MLP neurons of a small language model. Each row is named by its layer, matrix (gate and up: input weights) and neuron, and shows model dimensions 0-127. Each number is 500 + 25 x the weight over its row's rms, rounded and kept within 0 to 999. Numbers have three digits each. A neuron's up and down rows have the sign that makes its largest values positive.
Before each neuron's rows, "fires in" lists the words (lower case) most often at its 100 highest values on Wikipedia text that the model never trained on.

fires in: "they", "that", "germany"
L5.gate315:507516513477516506480480466514510484533480480559479493501459440527509522482493509514519498491469505531477428498550491508505522430511513524528523500494515483504525530489507524531520535527499526505539503481520524510459497491489498492532504486493454495511465454507486526500433537503512499565463514465459490516489479525522451498492523541469487522513497505539537494510510463542495525497487
L5.up315:489508476491493513528483512523501495539495481506518479508523524519497496540509525511522502549533439522491505530525492501540445507532497526516522500510499512464460474489503432473475477459460498520480457518476495515515479481465439487470518506506494476468491507498514473512503556480535525468491519463461527498467487506483487500540509525486469515500486505502455512499476463511444500474540

fires in: "game", "file", "video", "architecture", "that"
L2.gate210:491472517489447502484499484497515484507474522530502481473505475481514537478484444483565481513527498518511512506542498449506444503499479484503518544497526510494488498455490499457450500519496549487481493496497527555496504485456491489513521497465488506481539513469531455478484534511475509512479507451484485506498487475441490481516486455566485517470501484535495531504461472511529526482499
L2.up210:518510533508524526521511518493518481538515507533480519510487507489477546492483534501527495508518479516504477506514511484536478463494495507499520527517498471509500465496536499490482490492527522563518456550509458518501520465518504518481481514454498494490458500509539505491501470533526526534485509535473508526519524472496469483506504497499497514497500484505542501448577477454484499484532

fires in: "him", "itself", "went", "himself", "them"
L2.gate411:502529487536493531467499498540529502507539467490499513463503483534491500489487507464486523504490555482512499553492478515536524482535502499568497464517501550519505468507488502506515515548501503500485491491516516491527540506524485482508517492506475514499503478497482479543504533513554467508478461448501530534522472532518492497527492509522496525474474449491472471507449503497567537511505
L2.up411:516521491479520487467534541495510465522482475533517462460498496502480567507530488523500483492493477499501508508563509463516531502526527486464543493532446519475484468478482484508503522507539543467519470516464530506497496493518505522483482552500492509500502465514498523468513517485464507519424500525523492557468514517529462510504490502494495500489509534528539480461486496495522477466507

fires in: "as", "though"
L2.gate3:488499441543485536483513471497518468501485536477487515522526556496501525512531490528492454477505493450517471442470502474514507496496538534512500507519500515464496491500535534524485517560525505543514530516487515503474509510445503469502477479501500524487481464504511495507510482517499505502468530480503479493509491494508450467442516539456505459514554556502503487513476493500511487515462
L2.up3:529453487529503523444481508496497467481500501474506487473520518507500504505522490510502478496501457515532494501509542529536483452522517510487503498518465542530500499452525530491509515505508502500509506530508481464511497476484477523524480446505489499512511484499507465490522517476537526462504451478493515523503512514535459531545443508504528466516494557531491494522504490471503529524472

fires in: "of", "most", "into"
L3.gate167:544535485517504453557524485529490455480529484467512517523508547535487508475474530495515492530486486531517511485497517491473496494482501530487462506535499514507486526524530560512529484473457494494498526528465496490493502490501432482477513521493517523445527511494470477528530550470514520511514568494530497493483498497564457472479504503491536511494549472454501488495518489511512514522476
L3.up167:489513496530500459468463506481513508501541524465440516481539493485497546509479497499540531497487499527480502518502450499539489533541494489508503522502507454492522496528472534505499482479481505516508525498515481499462518473485489475515486442422553485484533470520482502505499484507504528496421473495536508495512508488510526508479493512480515476508480504476515530472474462517446537518485

fires in: "of", "www", "doctrine", "from"
L5.gate57:478492530439502502561513495546492504496504470496498538493485528536497482540463512511500494498472540504485548516477506496482512505503476502471487483498509499531520556519473523460485497516480493489486485485506475506524507505496541474504498492525530494474489488509420556563501527489494521510514508447451529537479485487529514523484526496509518479502515492448471489543503452516495495492508
L5.up57:478517532511511477494501550470457471479528487458487499486549526505528508527524478499501530514503560504497478454502476484484495486538549491500507504497515480501497495485487500513468510504554538520520536527505502529528511476540520528514487503491508481508517546515508472513500511476533493532495511471541506544485454543523513504462505527489513483500507485521511503469509499499512485521515

fires in: "first", "football", "current"
L5.gate416:483495500525451487507488573523476477525470482505491504538493518487486495454552475514526486470520495495497459526513491504549468431484483522507481491501520450543529524505472514527470508509504466579506500550516500523509498503477500529530463491509473498482481500509488501495519490493487506533478477491483532497484512485509445488530476469497518507511499534449491484526517524521495507486535
L5.up416:502501477467453485498469510514507530515496555520552498492485522490478471515496468536520466458501516488501480491506509496523436497477460497530522531475506455474505513489502497515480525523467525543525490509520530492471495484505474497532498524506508479493519505473486516486472507458516526525493543479529515521537540526482503530474482498473549488509577528493466465502548538549509504462523

fires in: "two", "three", "five"
L2.gate17:481478499485493501491482478486523515454508481526497530468543481498531490465481511538486522485484527524506526521499468506541473490510470495509513524488463492512484454492546497492489484536503487501536519472521507468492490516465472506499483532484498447529543528526498471497541557550528467476479471482483476462475514493525504532520447526532543512463512510486508505484522508446494539475499
L2.up17:524495477533492523513533496492504463487560493492510513491452493489499490479491505490508512492510507483493503480496498500472479548571487463513508468502488498495497523513526514489487536549446483488522484481492492486512487523442456527477526542478507522536519492515538492455495476500525495546488496552503510532534486499520450488510530492517513475489496540490502521503527484463455497497518

fires in: "first", "best", "2006", "2010", "on"
L5.gate64:464490506465504475547532510492501527489510482499503548502531480554501519473539508529530511474494521500480510468550497511455493529525514511507482521487510484515511490501469502500498465461517451526472522501525465492467496510513453471523540478504506516518495500524513450520477492522515488482459493507563483499497470509505497495523503477484500501525461506509506496541490474518548542512529
L5.up64:519457459445497565508503519494517558519512552497518525515519473511507491489512470503516463499533510487517497500523506486518531503536512516515491513504477482482493516514475467553452453523505511494509494500479536499463485507504490493486473572489490505516501538472520495511457487501516509501512479487518509446502502491508517505478486457488498500483474468478510472522566465518507460501489

fires in: "2017", "2020", "1950", "1950s"
L2.gate303:483496528503522471571506545477524494503492502530497489500496485516444467489546512551494495559488463502501490522476500489492507501497499480483487488514539510496503503527496451443516530464459483470502469505466512471480497493502465469511471478485494506455463472443501500458499471493488497498448490472467481496485503511513517524524482539457458489459500494530540471535515466536535497479515
L2.up303:494478466497519478456546485520539528539508502536488542489560478516536477477523527493498521541479528508492522512459543529470494522512489465520528562533532501505499522478488515468505503491456506532491467515494470481450476506490500479513476473503520491487440510537523488488460485523529507542456494476505514513525499513490504512529492514546505504496527494542468498499501490496505522545481

fires in: "he", "she", "hearing"
L5.gate26:494548465447494533505538491529499495523534489566467500512510451500499496499487495474553514501563487498509480471504464512515538480494510518517507495488528499503527521471498533512555522547498512527522489516469510532492491490462500495519538529493509481520472451512504481522479483485543504501474523456491514527523515468488527464494517560489499527508467532505550459489519476528540478501543
L5.up26:521465522478452532522493498522513540516479497501531526489504509523514482477529506529520468535493469523437543560479521474515464481507517489523464509505486450519509469516489482488471515483548481502494500539562468498515506490538491463452502502514490492487455479476504466513504452512496493506527476477511491455424483499522472532504501458475519509523462515516503492541523510495544517500509

fires in: "it", "user", "guitars", "but", "use", "users"
L5.gate54:477510464454481531501522519515516511465553453503492502471466512538546495517522528504483546502539499488479501512485545517521511485521504492472505507503458484491504499515486510505488545472466500494457473489479483521488525526476542467535506530486461516505573485498502501487487505487501554548450461457499500514490483517508521494492489550466502521538477502498516503546476489491476516512489
L5.up54:484480497534456507525512487513498499525464472517502521493535530519505507511496475484519440484513477474489515527512463516513528524484499516512447480500502525490495493556509502508515477458482498502519511501512474499443508490466481530442485501545497494539455482513522490492511505526558457471541505538496535460539541526513494448525488465509518481536513516468492466483444515490496538501492

fires in: "he", "hebron", "hebrew"
L5.gate243:494535493523464497487525472493516499511499533540491523534497515523526430494463530512508490471511507492535479459519498482535503474484498498467474526512519497475468467500494516453512505468478486561463499476449532510532536487484505468480477508523517467514489506503483524462537521530483498449504480471504506523484503499554509504487519452465506504543481546511517465525518527497494534476485
L5.up243:514517493555483518516508454486497464486489508508517499521523541506525466510497476496526480473511487491526522491501487477516456458441475499496513526488493458516468488526504533481532489475467533497493477497494507547494532484514445480494473487565509510518461488520482512460552470525463525494492495479481523483497466509528511542455544484471546491528489514483547462522505514521465495478472

fires in: "as", "up", "near", "missile", "rockpile"
L5.gate388:531547522447500515491466472546497479499514553492487501481433527513494532482517528539515503495485461483449528487523527500523522525477471451482451471510474487488478528493515521503502504543527514490505479486467475506509480498475541506496448528505478517474461521447476501537519491514494484482486537522507489508501529469536465526502512520479514494489531528510533484463520480462477526463521
L5.up388:468496487503510495455507481489512503510540559511506499503484530470464521498458499495489453516486489533499512525509514504563533534483496485547429516468482508476497525497516530500545478478485500487489498464501498563487495481511482469507515512517471502519525544482501487463495454505523497481512498533465463484512492498518477510494456513532568514467472460534504470510509519497504478482488

fires in: "there", "most", "between"
L3.gate253:523498533535477468506461487491492502467457493487483487507481564537518474495527493564503492527482505501530483519451501501475519476487547495507465508489493462508469527507456544470547531517500484494512507497496552499536504533526490517483471495478514499506478459496499472544469533488506574531490489529478518477500504492526489527502511539493491482494495481505521493535491473486497559507555
L3.up253:498469488515511509515504462534523482518498527488500538445475511504548488514506537464524505505459535488497502533513465504514498518437425529510515477503493513520496519498530529506494491520492512549477508467470481539538465503496514490520482473556539519519548527554553479531481473497511524516512498492492553529547497513484542525469498492488516488486509525530509503507486505495483511528510

fires in: "several", "many", "all", "two", "twelve", "numerous"
L3.gate30:463494502512501459516508536480476495468514458483494551502485483520502499461479525551543537528470482524517515475515510497479509496535463488489515520500528513499493468476488534515507512507513516541543513504501488511488527546483471508455491473473482475438521494518490464519513517529496500532514497511486535484525474518483497473495497483512540481518469498522531475457521517533549548501486
L3.up30:503488475493513482510531502489490498448490448473472558480476517505490497474472528513517540504499479524508503464473510475501492505504486492507530514481529511493499496489524495502529557519485523501546502488529473493475489524504463522482499499463503511476523441492474451484527496547506547527497539515498538462514505499481509496478482481510541478492495488521533544439508473504539498516524

fires in: "her", "she", "world"
L3.gate74:504506507467477480544506568485519449588484496493469502511525474505510507461466538516484477518473533536494536518488485547492487499505508511467483513494529502532555515538445505511534508466510490520499511494476526459500490515538539467515499503476499480520524487512452506485482493505487465490493514475508506496450488489503535503489482521462513539511540482554496476475527520510543540491517
L3.up74:550490487518465498527514533523502500557537533514477462492511457473514518491486494466521506470500539552464525534480505516482502478503517518530503480465517511545543525507523490523483515492450525503551489484514529500502496476511491485484496492502516519520520468517504495488502497489504510500479480433503476544491480523492505524470440552465529480480531510484504521503491524491462512523509

fires in: "as", "officer", "cancer", "described", "murder"
L5.gate146:491521475492505506481508496491535471503518571527490522506460482512500479537488489495503477509495487481516493511494497461544520500515464514517510492521469524503442447521475498476497468481520495519485496526503513462512544520486440458520462497467462490505483526549514491480482485496485512543502518491497473513472522471558457464519514484492467490498535509478496488519489520524496476480492
L5.up146:539505432534474478455475495487519476496533533455501487464484479446504482523460457467503517475530488506494508494510519420529471515484505513513467468488466542469488486506557477516484479518500508499504505529515534499491494496529486482506496464478522511514439520506492485503509502476483481535478528519513478516506507445539491472506550513512494485485491476452502490531473524505500514470532

fires in: "cup", "qualifying", "trophy", "qualification", "2", "semifinal"
L2.gate321:475505497503506487494491490517466503513504448500485485517479522536551472448490505510492476521514529510518509528505493496456493474534443525523499519508517508503497509514506530483494481540489478483519498501537488462532520513510545516468471471437491456478550493496436505528501476485486482482538495479534546498489470450470535484461503511529508562498536483461484513507496525473491496511463
L2.up321:497493495515504488457510491508483516514506480528519510492502508532479482473530474524514480554523518486466494483526486460500478494519468551462498541487479523501513494474531494536478464503502491537488516502515516516473452490528512527479484474485501497505519496490527516523489457448500502499492524508468520491511504516469523487532501551518523518490516529508499546501538514453498567488457

fires in: "government", "park", "parks", "design", "unit", "football"
L5.gate423:546521525540471533467496496517486547538495501569480449488520472529521523500513458484509491455511474480477534512531493499561506466513522449497504511499487492532525511522474487527514489528515494476509514509534478467468495510487514493538524442497509514522514485514476530483519537499512458522506474447506502527506468495492529481526467467511502497483470510525459520469510502498530499539509
L5.up423:509596489534519530482468494497518521582533480497527486505497500458521502487499470503508516470524514495515501513519482532533483501477500466474528529534487506484504479515503456519491490511481472518485519471443518467498486494507483521507509441496546494515505485517479537491518547494511456536477521507510535508504506524471591498497483478513498506482487565502488493510549545517492525485518

fires in: "first", "mf", "df", "four", "three", "fw"
L3.gate323:477497521472493524522520496510499473460546492511492509522483514544498497513473499531473480504478530497516483508494516496526477516574464459499467492510475496481480507502521475486507538525491478509527510489489474444473524492506499503510520513583505528486545490482508507489504497566577509521506454510512503483499509508492522546488504496492546501535489494447540483460492466485488540513491
L3.up323:510446508500544491471497492447490542508513472505514485555497457507483511488477478484487472462499470509465473485540497507487498482499445496502500497472499510516511514521532479487462567530502496520552529457530486503526488521489487487453474489473523518535535523472527470497470464480494484496520483476513492529473529491447498462529483494557522485490467488498514505475487521489514503523491